From a checkpoint of a small transformer trained on Wikipedia.
Size: 16 layers, vocabulary 8192.
Architecture: RMSNorm before each block, no biases in attention or MLP, normalized queries and keys.
Training: a variant of Adam for these matrices, 160M tokens, 9748 steps.
MLP neurons of a small language model. Each row is named by its layer, matrix (down: output weights) and neuron, and shows model dimensions 80-175. Each number is 128 + 24 x the weight over its row's rms, rounded and kept within 0 to 255. A neuron's up and down rows have the sign that makes its largest values positive.
Before each neuron's rows, "fires before" lists the tokens most often just after its 100 highest values on Wikipedia text that the model never trained on.

fires before: " |", ":", ",", "s", " League"
L12.down135 [144 114 100  99 166 124 148  99 159 120 145  94 159 167  70 131 109 122 137 125  67 119 142 120 112 112 102 138 155  60 126 119 139  94 129 122 110 123 125 133 148 105  90 134 136 154  84 119 138 130 119 113 125 145 107 124 189  90 146 141 115 154 141 158 167 101 153 111 111 108  96 140 130 135 110 141 153 101 120 114 142 161 110 138 138 135  88 129 100 153 184 142  97 140 156 125]

fires before: "-", " Species", "  "
L13.down142 [141 142 141  93 135 152 103 128 152 147 126 130 118 121 112 124  97 131 107 125 154 120 154  94 130 137 128 145 146 116 141 125 126 128 150 156 157 138 129 124 142 137 129 102 151 136 139 140 158 120 124 133 134 157 213 132 121 113 152 157 125 119 102  73  70  99 120 187 138 108  94 121 124 118 129  93 152 153 138 102 157 136 136 123 127 138 145 117 111 126 151 118 121 133 111   1]

fires before: " |", ")", ",", " and", " (", "n"
L6.down466 [156 137  72 165 134  75 128 126 149 118 126  97 142 139 121 162 104 188 128 101 104 133 124 123 100 104 126 116 119 119 137 156 158 149 134 193 146 156 116 161 149 165 133 161 127 140 129 118 117 129 139 154 110 149 138 136 115 192 119 133 181 107 156 134 145  99 151  97 102  86 128 123 133 115 108 114 158 124 123 146 118 143 150 136 141 133 105 110 103 121 101 122 159  96 148 106]

fires before: ")", ",", " to", " |", " and"
L11.down80 [179 137 126 128  97 121  66 158 147 134 120  98 119 131 134 126 154 149 133 131 133  91 110  85 144 108 132 111 111 133 127 213 153  97 126 169  96 145 133 110 125 121 152 139 169 120 116 154 115 159 110 157 143 147  88 103 100  58 102 114 146 146 120 127 109 125  98 136  99  73 133 140 131 143 121 129 152 121  80 109 127 141 140 158 135 118 147 142 137 185 159 139 120 118 123 177]

fires before: "=", "\n", "\n\n"
L2.down541 [166 171 136 149 159 118 127 158 154 158 109 140 117 146 128 146 136 143 133 154 148 118 172 135 132  82 133 120 158 177 157 119 150 126 122 147 156 111 130 108 108 119 106 217 147 123 101 178 113 107 126  90 160 121 149 119 130 137 112 150 176  79 124 122  59 110 142 144 151 107 133 123  99 175 140 108 133 129 111 137 152 127 137 156 155 117 131 117 158  82 144  97 127 116 125  79]

fires before: "\n", "\n\n", "="
L13.down315 [127 133 117 125 101 140 125 113 154 172  94 125 135 137 124 144 113 145 113 138 136 106 146  99 137 126 132 114 114 133 146 169 141 126 120 141 125  96 139 158 132 126 139 101 129 150  98 145 153 132 131 109 131 141 121 121 112 154 149 137 155  77 146 115   1 114 123 133  95 118 133  91 128 129 146 143 153 153 109 112 107 116 152 137 134 132 139 101 128 134 147 109 117 110 122   0]

fires before: "\n", "=", "\n\n", " The", " In"
L12.down201 [117 165 105 158 156 132 106 129 143 137 135 140 136 135 110  88 113 145 108 109 152 118 137 137 122  98 128 122 109 137 143 161  85 118 127  98 138 138 117  80 111 127 129 116 130 138 139 153 138 130 104 119 129 113 116 138 137 155 133 132 138 117 128 128 124 115 127 120 114 152 117  98 113 103 140 127 133 122 120 133 127 136 166 143 133 105 114  99 136 137 144 113 127 154 119   0]

fires before: "=", "di"
L12.down522 [126 136 104 122 129 120 169 111 125 129 109 145 122 162 189 134  91 131 145 146 164 148 106 145 114 141 147 151 142 127 133 128 103 107 107 120 173 113 118  89 156 128 138 142 148 113  98 130 114 110 118 166 142 162 130 113  90 148 106 106 140 126 133 146  19 123 144 128 133 124  91 101 109 135 127 139 130 136 156 153 134 131 122 150 107 149 144 181 154 145 109 123 129 121 125  78]

fires before: " was", " is", " has"
L7.down294 [166 110 119 147 106 121 110 113 124 144  80 154  92 152 163 142 154  88 114 113 109 158 131 105 164 124  94 104 133 128 118 114  54  93 115 123 136 126 104 109 156 123 158 134 104 134 154 117 152 105 110 135 151  76 102 122 137 134 111 112 116 130 169 146 163 114 142 139 141 107  99 134 128 160 100 146 105 179 111 107 154 148 142 124 121 134 113 199 124 107 119 156 126 120 138 128]

fires before: "\n", " and", ".", ",", " of", " ("
L12.down80 [138 126 107 105 137 129  88 156 108  93 170  90 149 126 146 100 127 111 152 112 109 118 132 124 173 139 130 152  90 108 118 156 166  87 125 115  92 155 113 147 127 126 107 109 121 143  99  70 121 128  96 145 108 136 108 135 134 100  95 110 102 120 149 140 107  83 121 122 129 126 146 103 138 112 144  94 122 121 132 111 113 154  99 139 100  89  88 122 149  99 119 141 148 155 145  91]

fires before: " |", "|", "ing", ":", "ed", " of"
L12.down143 [121 119  89 137 134 130 118  88 133 151 107 162 131  95 126 142 173  69 143 110 115 125 110  71 113  89 139 110 108  98 154 124 125 159 139 163 148 116 124 174 169 100 123 136 163 168 149 113 176 113 127 125 126 151 115 153 128 174 186  99 118 139 135 165  59 130 120 129 133 133 134  90 121 118 126 100 137 159  93 139 145 116 121 134 147 107 135 138 141 107 142  99 117 112 154  56]

fires before: " by", ":", " of", " in"
L13.down364 [ 99 121 129 155 169  99 133 113 154 100  97 126 121 143 111 123  82 138 160 165 123 130 172  96 114 117 122  61 119 148 142 139  97 146 103  88 144 127 116 101 147 148 120 114 160 119 164 106 119 142 159 112 119  97 113 133 137 117 137 133 114 110 100 147 162 117  71 108 127 149 165 103 130 152 121 136 172 101  67 119 127 132 161 132 141 153 141 142 138 146 181  97 121 162 131 137]

fires before: " |", ";", "%"
L8.down8 [134 105 192 156 140 112 124  95 120 118 107 109 145  82 107 159 106 146  85 170 143 115 172 123 154 137  94 102 136 111 155 178 129 136 128 100 163 128 125 112 140 135 144 120 118 127 140 137 119 132 100 111 134  95 144 139  84 134 103  99 105 181  87 149 140 133 144  81  75 119  82 116 143 124 120 137 107 114 118 151 180 186 132 124 122 134 104 147 120 132 151  94 142 132 143 105]

fires before: " |", ";", "%", ","
L7.down219 [129 139 141 134 130 164 136 138 132 185 107 149 142 105 114 142 123 106 132  96 116 138 119  79 127 143 123 141 167 184 159 204 134 157 102 141 167  76 111 176 141 121 117 120 138 113 105 110 112 138 114 138 105 140 133 122 148 143 169 141 165 144 151  85 124 141 133 130 134 135 134 150 115 142 118 141  92 135 101  98 138 144 133 133 128 104 128 161 145 161 141 138 115 131 140  98]

fires before: ".", "ig"
L13.down368 [114 115 174 103 145 122 137  95 143 118 129 116 114 109 102 161 122 137 148 107 128  82 159  93 152 144 141 125 134 145 117 116 122 143 183 139  73 131 119  68 138 144 157 139 101 123 111 118 156 143 155  90 162  98 113  57 144  94 179 157  87 121 104 164 160 149 147 117 150 113 164 125 129 100 134 137 144 101 155 148 125 119 128 138 110 165 103 128 142 120 117  96 111 131 131 128]

fires before: " (", ")", " a", "W", "^", " an"
L13.down394 [142 106 139 104 161 137 134 136 119 124 114 122 128 121  83 132 101 107 168 167 143 161  92 144 130 170 145  90  76 131 138 123 164 147 135 134 105 131 109 111 133 123 128 105 109  90  97 131 159 130 123  92 123  96 137 132 156 131 122 114  88 127 157 179 213 111 136 103 117 106  98 117  87 166 143 127  93 104 144  89 100 118 143 104 118 160 129 138 112 149 142 120 145 118 116 223]

fires before: "|"
L5.down261 [155 100 114 145 111 140 122 114  98 134 158  80 165  99 126  94 143 121 106 114  92 146 136 123 155  98 124 143 101 127 111 170  84 120 136 123 150 103 103 103 108 147 144 150 137 132 151 196 155  89  98 148 152 133 144 121 137 147 129 127 138  71 114 126  94 115 111 166 132 127 162  82 106 128 151  99 160 148 118 122 129 130 113 169 142  93 126 123 114  88 185 115 111 155 107 112]

fires before: "\n", " and", " of", ",", " (", " player"
L11.down289 [161 120 142 114 116  84 170 102 131 128 143 122 134 122 159 132 146 148 105 105 125 153 158 114 165 120 150 118 112 176  96 142 117  73  74 112 135 129 112 128 143 124 141 119 150  85 135 121 115  88  84 138 110 127 100 117 109 101 110  78 117 181 130 126  83 100  95 170 157 111 107 120 134  92 109  92 132  83 106 127  91 137  72 167 148 122 107 178  96 153 134 115 138 154 143 144]

fires before: ",", " the", " that", " it", ".", " a"
L13.down60 [118  98 157 140 120 100 127 130 140 128 144 119 111 104 182 110 100  76 121 121 143 126 131  89 118 138 131 126 115 114 134 139 147 139 141 116 111 104 145 130  92  83 121 100 118  73 134  95 141 127 148 127 143 126  95 145 131 120 187 176 129 156 189 130  90 107 133 167 177 139 177  95 127 112 133 158 109  83 148 136 117  94  97  96 115 160 101 115 125 176 127  77  88 133 121 142]

fires before: "\n", "  ", " (", " T"
L2.down316 [131 143  98 165 141 122 123 167 159 163 122 137 148 115 118 144 108 121 139 138 131 122 172 119 146  77 167  83 129 154 133 114 155 117 118 161 169 105 119 145 127 112 113 159 122 104  97 179 125 110 145 101 120 141 147 100 118 122 138 154 136 102 116 131  10 119 172 132 121  97 101 155 114 167 119 105 136 116  87 130 134 132 153 146 166 123 155 109 138  99 130 129 136 111 108  53]

fires before: "0", "1", "3", ")", "2"
L2.down287 [153 156 112 123 118 176 134 131 112 121  98 133 125  89 155 104 114 153 113 166 135 138 145 139 103 122 117 163 142 108  90 124  99 116 124  94  84 138 139 146 121 125 104 143  85  78 158 102 127 138 164 149 150 111 126 156 163 109 111  91 151 121 145  92 130 140 136 190 121 105 129 141 166 107 139 162 128 138 150 136 135 108 126 105 145 123 109 110 129 115 163 111 136 124 132 197]

fires before: "="
L13.down377 [140 130 121 142 132 133 117 125 121 142 123 132 108 152 130 112 119 119 121 131 153 115 126 123 124 126 126 132 130 127 135 139 121 118 127 118 138 105 130 105 125 118 127 136 129 149 136 189 152 130 125 130 126 116 105 123 134 128 121 141 129  98 137 117   0 132 142 134 120 131 137 103 141 137 143 119 142 137 110 137 124 143 146 173 121 134 146 104 135 129 137 112 110 141 117   0]

fires before: " |", ",", " (", ".", ";", " –"
L12.down227 [125  69 153 147 140  79 136 117 145  97 146 137 112 106 149 116 161 110 151 114 124 111 153 166 118 112  87 119 122 158 118 142 134 124 132 127 126 155 107 120 119  84 113 137 123 128 135 130 107  99 133 122 109 133 165 147 102 107 130 125 111 152 102 127  87 167 132 113 144 101 150 180 114  99 130 159 117  75 105 132  95 128 136 158 129 172 157 155 132 125 114 117 129 118 134  96]

fires before: " by", " as", " in", " to", " with"
L12.down432 [129 167 110 139  93 111 125 144 134  97  89 130 135 138 155 173 158 161 127 118 146 119 119 142 147  79 115 116 124 101 103 118 116  98 170 113 173  85 143 104 110 116 177 160 162 148 101 117 141 124  91 120 140 104 114  98 113  87  90  86 133 143 158 130 155 135 145 136 141 155 168 145 141  95  90 107  89 118 116 153  70 120 110 151 119 131 108 142 166 121  60 127 137 114 172 136]

fires before: "=", " 15"
L7.down394 [134 144  98 131 111 121 105 120 168 148 109 141 155 157 149 127 138  98 131 100 152 115  84 131 145 150 141 169  82 108  82 148 142 132 154 137 142 104  76 124 120 110 136 162 146 183 113 131 127 121 113 127 151 131 107 121 114 102 137 112 143 182  98 128  69 132  85 127 148 136 175  86 155  92 182 119 105 105 128 140 123 128 113 140 127 131 110 114 128 186 135 122 139 108 125  96]

fires before: " |", "\n", ",", ")"
L5.down510 [114 182 111 161 117 116  91 140 125 106 107 128 160 162 129 177  92 127 103 141  90  85 140 113 119 116 157 118  75 121  94 117 139  81 170 162 112 110 105 133 158 101 152 114 145 156 146 168 128 180 140 119 135 158  94 162 179 141 113 142 129 132 162 120 133 167 149  97 109 126 132 142 122 142 136 131 165 123 158 136 100 120 154 156 143 126 125 130  80 110 167 133 140 129 175 109]

fires before: ")", ",", " –", "\n", "–", " |"
L13.down306 [139 141  90  96 140 112 165 165 148 144 107 120  86 103 134 122 139 109 111 173 141  92 101 137 118 134 112 132 104 134 115 132 133 121 135 121 143 159  81 147  87 127 162 120 107  98 112 116 140 131 147 127  79 174 133 139  97 137 117 121 114 143 140 115 162  96 138 125 117 135  91 172 130 114 127 119 159 129 120 111  78 119 149 107 143  91 121 151 109 147 156 137 203 129 126 170]

fires before: "\n", "\n\n"
L12.down366 [121 107 110  92  99 149  74 164 107 136 122 112  93 135 145 104 123 137 167 110 188 110 114 120 155 125  91 138 123  98 136 182  97  97 139 134 111 132 110 134 177 100 153  77 140 131 108  98 157 183 140 113 147 128  96 126 151 142 128 156 170 109 137 145 120 132 139 158 162 157 117 126 127 117 180 154 152 100 126 143 114 136 141 151 128  91 110 172 112  92  90 109 130 183 185  86]

fires before: " |", " (", "/"
L6.down301 [144 122 158 132 122 112 118 138 130 137  81 105 114 113 139 161 123 173 161 112 162 107 121 110 140 130 104 108  89 131 190 137  64 169 140 121 115 119  79 148 106 109 104 131  94 130 120 105 132 117 121 138 131 154 122 125 127  98 157 122 147 119 169 103 153 144 119 103 117 123 137 152 105  99 183 108 131 151 134 129 112 122 166 141 109 114 124 134 104 121 168 128 113 143 114 193]

fires before: ",", "n", " and", " to", "'", " |"
L7.down257 [159 119 140 158 136 140  79 143 146 126 107 109 152 112  51 124 125 175 117 139  91 122 163 111 173  91 129 109  83 142 132 176 153  92 135 150 128  95  87 125 183 140 178 123 132 139 147 123 110 138 152 142 138 158  84 160 161 120 149 135 126  89 149 145 163 120 139 101  83  95 131 134 144 126 116  92  94 132 122 106 136 141 151 127 154  82 102 105 157 141 110 115 149 146 157 142]

fires before: "\n", "=", "\n\n"
L13.down404 [ 82 175 152 112 114 164 139 103 107 158 140  92 117 114  93 156 131 114 101 116  77  83 101 133 114 160 108 142 149 119 119 147 140 116 158 133 131 147 183 125 147 144 137  75 151 125 166 162 133 106 135 110  97 134 120 162 107 102 132 107 145 137 156 139  45 159 150 117 158 101 144 159 124 117 122 142 133 114 141 124  91 163 115 114 102 101 141 119 111 179 147 126 111 164 123 122]

fires before: ",", " |"
L13.down340 [ 93 130 112 102 136 149 137 137 133  86 141 108 117 163 109 149 127 119 120 165 123 113 133 121 158 149 142  96 102 181 113  76  94 147 157 157 115  98  85 139 121 150 116 131 130 172 134 112 129 139 168 126 136 154 122 122 125 125 113  93 171 169 137 137 149  75 124 113 116 129 105 114 136 109 131 139  99 108 123 110 140 144  52 155 175 134 131 144 124 106 113 146  99  94 102  86]

fires before: ":", " 0", "s", "N", " |", "da"
L13.down119 [126 132 115 148 114 147 107 150 152 104 142  90 169 143 121  96 140 177 121 126  76 119 168 110 149 119 141 113 178 166 131 121 110  86 127 112  93 154  91 132 121 104 161 127 134 129 125 162 137 149 151 140 156 103 132 157 124 105 146 123 122 144 137 160 162 120 156 132 138  88 123 143 157 143  98 145 107  84 117 113 106 148 117 171 163 119 103 108 110  99 152 172  93 126 113 169]

fires before: "\n", "=", "\n\n", " The"
L12.down508 [117 169 111 164 152 126 126 135 134 137 135 104 104 158 144 103 129 124 148 140 149 118 118 131 136 130 113 156 128 137 130 159  99  75 126 139 156 119 113  58 108 159 120 138 147 135 127 140 122 109 101 147 152 104 128  94 130 131 130 136 157 118 130 109 102 123 139 139 126 126 115 104 133 124 141 143 125 138 136 131 112 124 183 152 133 133 137 102 107 123 142 113 114 131 123   0]

fires before: ":", ")", ",", ";", " |", "y"
L13.down497 [143 116 132 124 168 121 132 145 151 173 123 131 129 108 107 188 109 159 134 102  72 150 122 144 133 115 124 120 142  67 128 158 148 149 139 127 159 124  76 113 135 160  97 112 130  92 135 103 113 169 108 149 119 164 139 140 140 130  85 136 111 124 112 140 148 163 168 113 161 123 125 142 133 156  95 125 110 167 110 108 124 150  99 128 103 139 140 127 117 129 137 113 124 140  96 123]

fires before: ".", ",", " with", "\n", " and", "\n\n"
L13.down173 [117  95 119 121 124 139 113 113 170 139 163 109 144 118 154 131 179 109 112 137  95 112 134 141 159  87 130 142 116 149 148 119 138 161 144 158 150 132 128 138 119 118 129 104 160 141 129  79 130 158 113 125 134 123 154 139 101 124 139 111 136 135 121 121  79 124 108  62 158 114 143 138 132 116 126  98 127 129 155 132  49 155  88 151  83 118 115  53 178 132 107 142 128 161 163 196]

fires before: "1", "0", "2", "6", "3", "4"
L2.down178 [160 158 152 140 143 159 139 129 139 110 117 140 152 139 119 119 104  98 124 130 126 145 174 111 126  85 107 129 123 151  67 152 140 101 144 108 145 105 174 126 136 121 151 131 114 148  84 186 150 130 146 103 110 153  72  92 153 144 121 114 123 143 147 115 123 114 127  98 133 100 130 132 141 152 134 155 135 117 158 116 123  92 109 159 140  81 103 146 110 118 145  94 139 128 164 124]

fires before: "\n", "\n\n"
L12.down251 [113 104 103 118  92 140 134 133 172 182 129  85 150 118 125 125 112 110  81 118 163 139 165  93 207 117 113 150 139 106  92 140 149 130 115  92 140 138 135 101 143 103 142 138 167 137 125 102 149 140 114 104 115  76 123 140 182 158 125 142 118 157 156 166 129 116 157 122 105 120 155 103 126 112 128 131 130 112 139 135  85 149 176 148 129 138 150 128 128 142 116  88 115 150 123  81]

fires before: " |", "=", " and", " =", ",", "."
L11.down91 [134 138 173 129 121 119  99  82 126 106 152 110 147 118 112  99 134 120 152 126  55 153 174 134 141 123 170 135 167 144 141 109  84 168 150 153 110 124 143 144 114 111 143 104 118 148  86 122 129 141 160 107 167 136 128 129  98 148 122 107 124 129 172 160  66 109 187  98 139 130 116  89 157 128 138 126  99 144 171 141 132 123 107 133 116 171 117 115 158 108 133 102 133 131 132  87]

fires before: "\n", " the", "y", " a", "s", ":"
L8.down264 [107 147  97 144 130 157 142 119 140 112 114 113 109 100 160 149 123 150 142 145 155 118 133 156 162 123  97 114 109  77 138 170  91 166 160  97 160 161 126 142 163 128 105 109 103 109 149 147 131 108  78 137 126 132 152  93 172 161  90 133 124 108 120 132  89  92 145 125 109 111 103 113 135 141 124 118 122 116  91 175 145 135  98 139 120 140  99 164 116  79 156  78 104 162 159 131]

fires before: "1", "0", "2", "6", "4", "3"
L2.down45 [154 153 131 161 181 121 145 105 119 104 114  95 124 147 141 109 117  95 106 148 116 166 136 142 112 125 160 147 114 111 140 144 148 148 145 132 108 124 145 150 180 145 126  99 146  89 144 147 115 121 140 136 124 140  67 130 125  82 143 149 126  99 132  92 113 132 106 149 127 128 132 131 175 128 159 168 148 119 167 112 147 169  98 175 160 117 115  76 163 108 145  95 102 127  96 175]

fires before: "="
L13.down429 [112  82 129 154 116 139 153 134  92 152 135 140 120 127 147 127 175  79 148 139 148 130 121 124 142 107  78 127 119 105  77  77 150  70 134 174  88 168 119 134 124 155 115 131 101 133  85 125 148 126 112 177 149 157 117 138 106 109  95  93 182  82 151 128  53 110 106 160 126 120 121  72 123 113 102 133 106 127 124 153 140 151 115 157 171  92 146 103 122 113  84 106 118 121 137 103]

fires before: "=", ",", " and"
L5.down222 [103 161 133 159 104 135 152 133 156 131 154 138 151 112 154 108 119 143 107 100 129 121 145 130 131 155 118 138 128 132  83 132 138 107 113 167 144 116 103  94 140 112 132 118 174 159 117 144  98 114  96 191 127 123 127  94  97 114  96 135 137 118 133 142  62  92 169 181  83 129 116 156 141 146 106 125  81 116 156 152  92 143 130  78 126 123 143 127 124 108 125 129 130 146 125 177]

fires before: " |", " as", " to", "pe", "d", " in"
L7.down231 [143 101 120 120 107  82 101 143 141  96 162  88 129 127  96 153 150 107  94 108  67 126 114 136 149 148 120 105 131 124 121 156 124 127 107 146 105 165 127 146 171 116 167 128 123 148 141 129 105 175  84 143 142 156  99 130 117 128 128 113 114  88 133 106 101 159 166 125  99 168  84 112 141 112 196  98 124 126 115 149 182 172 132 121  99  86 139 225 135 137 133 140 108 120 119 109]

fires before: "%", " |", ";"
L5.down448 [ 97 119 128 152 123 130 109 148 153 102 109 122 116 116 143 127  93 138 153 195 149  97 144 106 116 120 114  93 140 115 169 128 133 150 131 128 138 149 186 121 108  71 156 117 118 116  99 110 128 134 126 111 114 154 106 153 118  83 148 151  94  83 163 129 123  74 144 106 154 132 128  77 127 130 115 159  99 179 133 137 144 100 164 146 102 113 160 160  99 144 139 107 122  74 135 153]

fires before: "%", " |", ";", " points"
L5.down182 [116 114 137 139 115 156 105 123 124 102 116 130  99  96  99 148 138 111 126 120 144 116 148 140 155 150 122 117 129  95 120 120 107 112 120  96 135 154 179 125 163 119 152 137 126  86 119 130 110 123  88 107 110 105 127 126 112 133 101 148 151 117 149 136 114 143 122 112  88 117 132 116 130 126 102 130  91 120  75 160 155 122 125 149  78 153 147 150 110  94 128 105 115 115 144 177]

fires before: "=", "In", "She", "A", "H", "He"
L13.down450 [156  98 144 122 150 152  95 133 149 137 133 135 108 164 145 156 132 105 166 140 122 129 114 149 177 145 189  96  89 111 113 110  67 128 140 165 147 109 111 135  98  91 128  79 124 152  72 150  90 121 145 156 142  90 124 117 111  70 125 147 163  85 162 138  58 153 136 123 103  86  99  80 103 162 121 132  93 151  86 147 130 128 120 172 134 132 149 124 108 145 140 151  86 136 124  63]

fires before: ".", "el", "bl"
L7.down165 [157 130  61 120  88 123  95 112 117 140 157 133 113 170 135 158 136 134 151 150 114 137 113 135 128 158 101 145 101 137 119  83 104 117 141 139 109  88 145 117 134 137 130 136 125 146 146 107 146 133 142 110 139 111  96  73 169 102 175 140 118 130 127 110 184 152  64 119 147 169 148 116 156 115 135 112  95 146 185 122 131 123 156 102 139 175 100  69 123 159 151 134 144 131  77 111]

fires before: " |", " (", ")", "'", " /", "1"
L5.down472 [ 85 132 136  99 135 116 112 157 168 137  76 124 103 115 139 130 137 174 101 155 135 126 141 134 123 135 118 132 156 134 137 155 119 100 165  84 119 142 136 101 124 145 134 138 154  90  92  76 166 121 129 179 106 148 121 116 104 127 166 112 118 127 136 126 105 152 165  97 156 126 147 145  73 132  91 131 160 107 127 101  93  99 112 151 145 141 120 165 158  86 101 124 150 145 147 112]

fires before: "=", "\n\n"
L13.down547 [142 152 111 157 101 123  97 150 132 138 116 154 124 132 119 110 120 126 105 143 149 109 115 136 129 100 136 156 117 139 153 148 119  94 138  74 113  82 127 144 130 122 117 124 129 155 140 162 165 126 140 129 151  85 152 133 129 149 103 153 150  88 103 116  58 146 129 134 118 157 136  74 121 120 133 130 125 163 141 117 139 131 107 156 104 132 146 100 138 126 151 105 112 144 130   0]

fires before: "1", "0", "6", "2", "3", "4"
L2.down435 [124 119 145 117 123 145 152 128  91 148 129 112 116 128 142 118 112 118 153 142 114 174 126 142 120 157 106 120 120 135  86 143 131 155 115 142 147  99 145 127 125 141 117 137  84 118 161 217 126  74 154 117 118 161 143 108 153 150 132 115  99 102 109 149 125  99 116 112 136 124 110 112 139 121 122 165 183 104 127 122 153  93 133  99 112 120 148 150 135 171 131 134 155 120 156 125]

fires before: "=", "\n", "s", " and", " at"
L13.down530 [112 173 156  96 149 124 113  83  98 123 160 123 134 104  97 148  94 133 134  97  89 103 122 141 132 133 115 175 136 115 102 126 125 142 161 129 108 148 109 136 164 166 116 117 127 135 136 112 105 131 125 144 135 150 126 132 141  98 127 108 114 118  40 119  83  99 133  93 128 148 135 146 150  82  88 123 145 107 120 153 108 156 116 153 106 127 105  77  90 120 139 153 156 126 134 167]

fires before: "="
L3.down13 [139  96 137 108 138 110 109 132 153 143 140 122 160 147 135 122 120 136 126 136 168 135 145 136 148 144 117 154 112 145 157 149 132 141 119 113 128 109  89 121 157 124 142 160 147 129 130 142 109 135 119 145 177 123 134 109 125 161 158 149 186 129 123  94 118 109 119 124 148  95 132  89 130 106  97 133 163 109 159 118 183 154 128 129 124  99 182 157 129 156 144 135 158 127 129  93]

fires before: " (", ":", ".", "N"
L13.down183 [166 154 129 114 106 113 165 173 143  89 145 118 151 145 133 176 115 143 132 112 154 143 107  98 119 102 148 152 137 168 101  93  88 136 156 142  90  59 153 129 132 137 160 160 175 147 117 125 137 124 164  97 131 126 131  73 119 121 142 142 130  92 104 127  94 129 122 151 109 105 128 112 134 162 164 124 111 118 139 120 146 128  99 156 134 104 135 131 110 125 122  84 125 139 132 156]

fires before: "|"
L5.down216 [159 127 155 145 121 130  84 102 133 118 133 105 126 119 129 128 119 136 119 105 166 138 152 109 147  97 155 105 112 125 159 135  76 121 124 155 144 155 121 166 101 133 113 151 110  93 122 127 137  93 130 119 108 164 115 148 147  94 166 141  86  93  93 138 115 108 131  99 120 136 146 112 101 103  89 112 151 130 110 121 152 102  66 176 151 132 129 142 136  92 143 148 130 120 142  76]

fires before: " |", ")", " ski"
L5.down303 [ 84 162 114 114 112 152 133 109 148 153 116 172 134 111 124 137 104 149 121 110 101 125  97 127 136 146 135  99 130 132 142 130 132 125 141 131 108 131 115  90 126 103 128 110 137 159 120 176 146 137 144 134 108 119 138 147 152 157 119  94  72 116 167 137 107 141 158 128  95 142 163 143 147 146  79 102 151 129 151 108  93 152  98 158 118 135 114 129 107 111 155 112 101 132 125  97]

fires before: " in", " as", " to", " by", " with", " into"
L12.down228 [119 125 111 161 119 122 108 153 115 136 123 118 156 121 139 112 153 132 105 124 123 143 126 136 175 121 128 145 158  82 103 108 168 123 134 103 151  95 144 133 132 127 170 168 150 166 169  92 134 114  91 101 128 147 107 105 145 101 133 105 113 129 144 159 121 134 125  99 122 138 126 112 102 118 166  99 149 103  99 121 115 124 102 145 119 103 104 142 151 129 100 122 120 114 121 143]

fires before: " |", ",", " (", ")", "–"
L12.down170 [155 140 130 121 104 135 104  69 144 136 103 112 129 108 134 177 120 139 141 126 132 131 157 126 173 177 123 105 148 100 144 161 116 147 153 175 131 109 106 139 126  88 138 156 109 141 163 125 174 140 185  88 157 109 117 144 133 127 140 123 161 183 159 122 123 146 154 155 122 102  83 139 126 137 157 172 118  91 135 124  84 109 113  95 127 171 139 140 115  96 178 125  98 147 141  93]

fires before: "\n\n", " is", " was", "%", "\n", "e"
L8.down53 [133 130  96 139 130 116 114 103 132 128  89  98 132 113 154 118 141  79  90 114 119 113 119 149 163 134 129 130  64 139  99 154 149  98 116 112 128  88 113 134 166 135 184 105 140 104 109 116 143 131 109 126 131  80 109  54  95 138 156 158 127 155 123 129 147  95 110 139 169 142  95 120 163 102 109 119 134 151  89 113 151 142  97  91 153 161 135 142 105 113 110 154 141 109 137 107]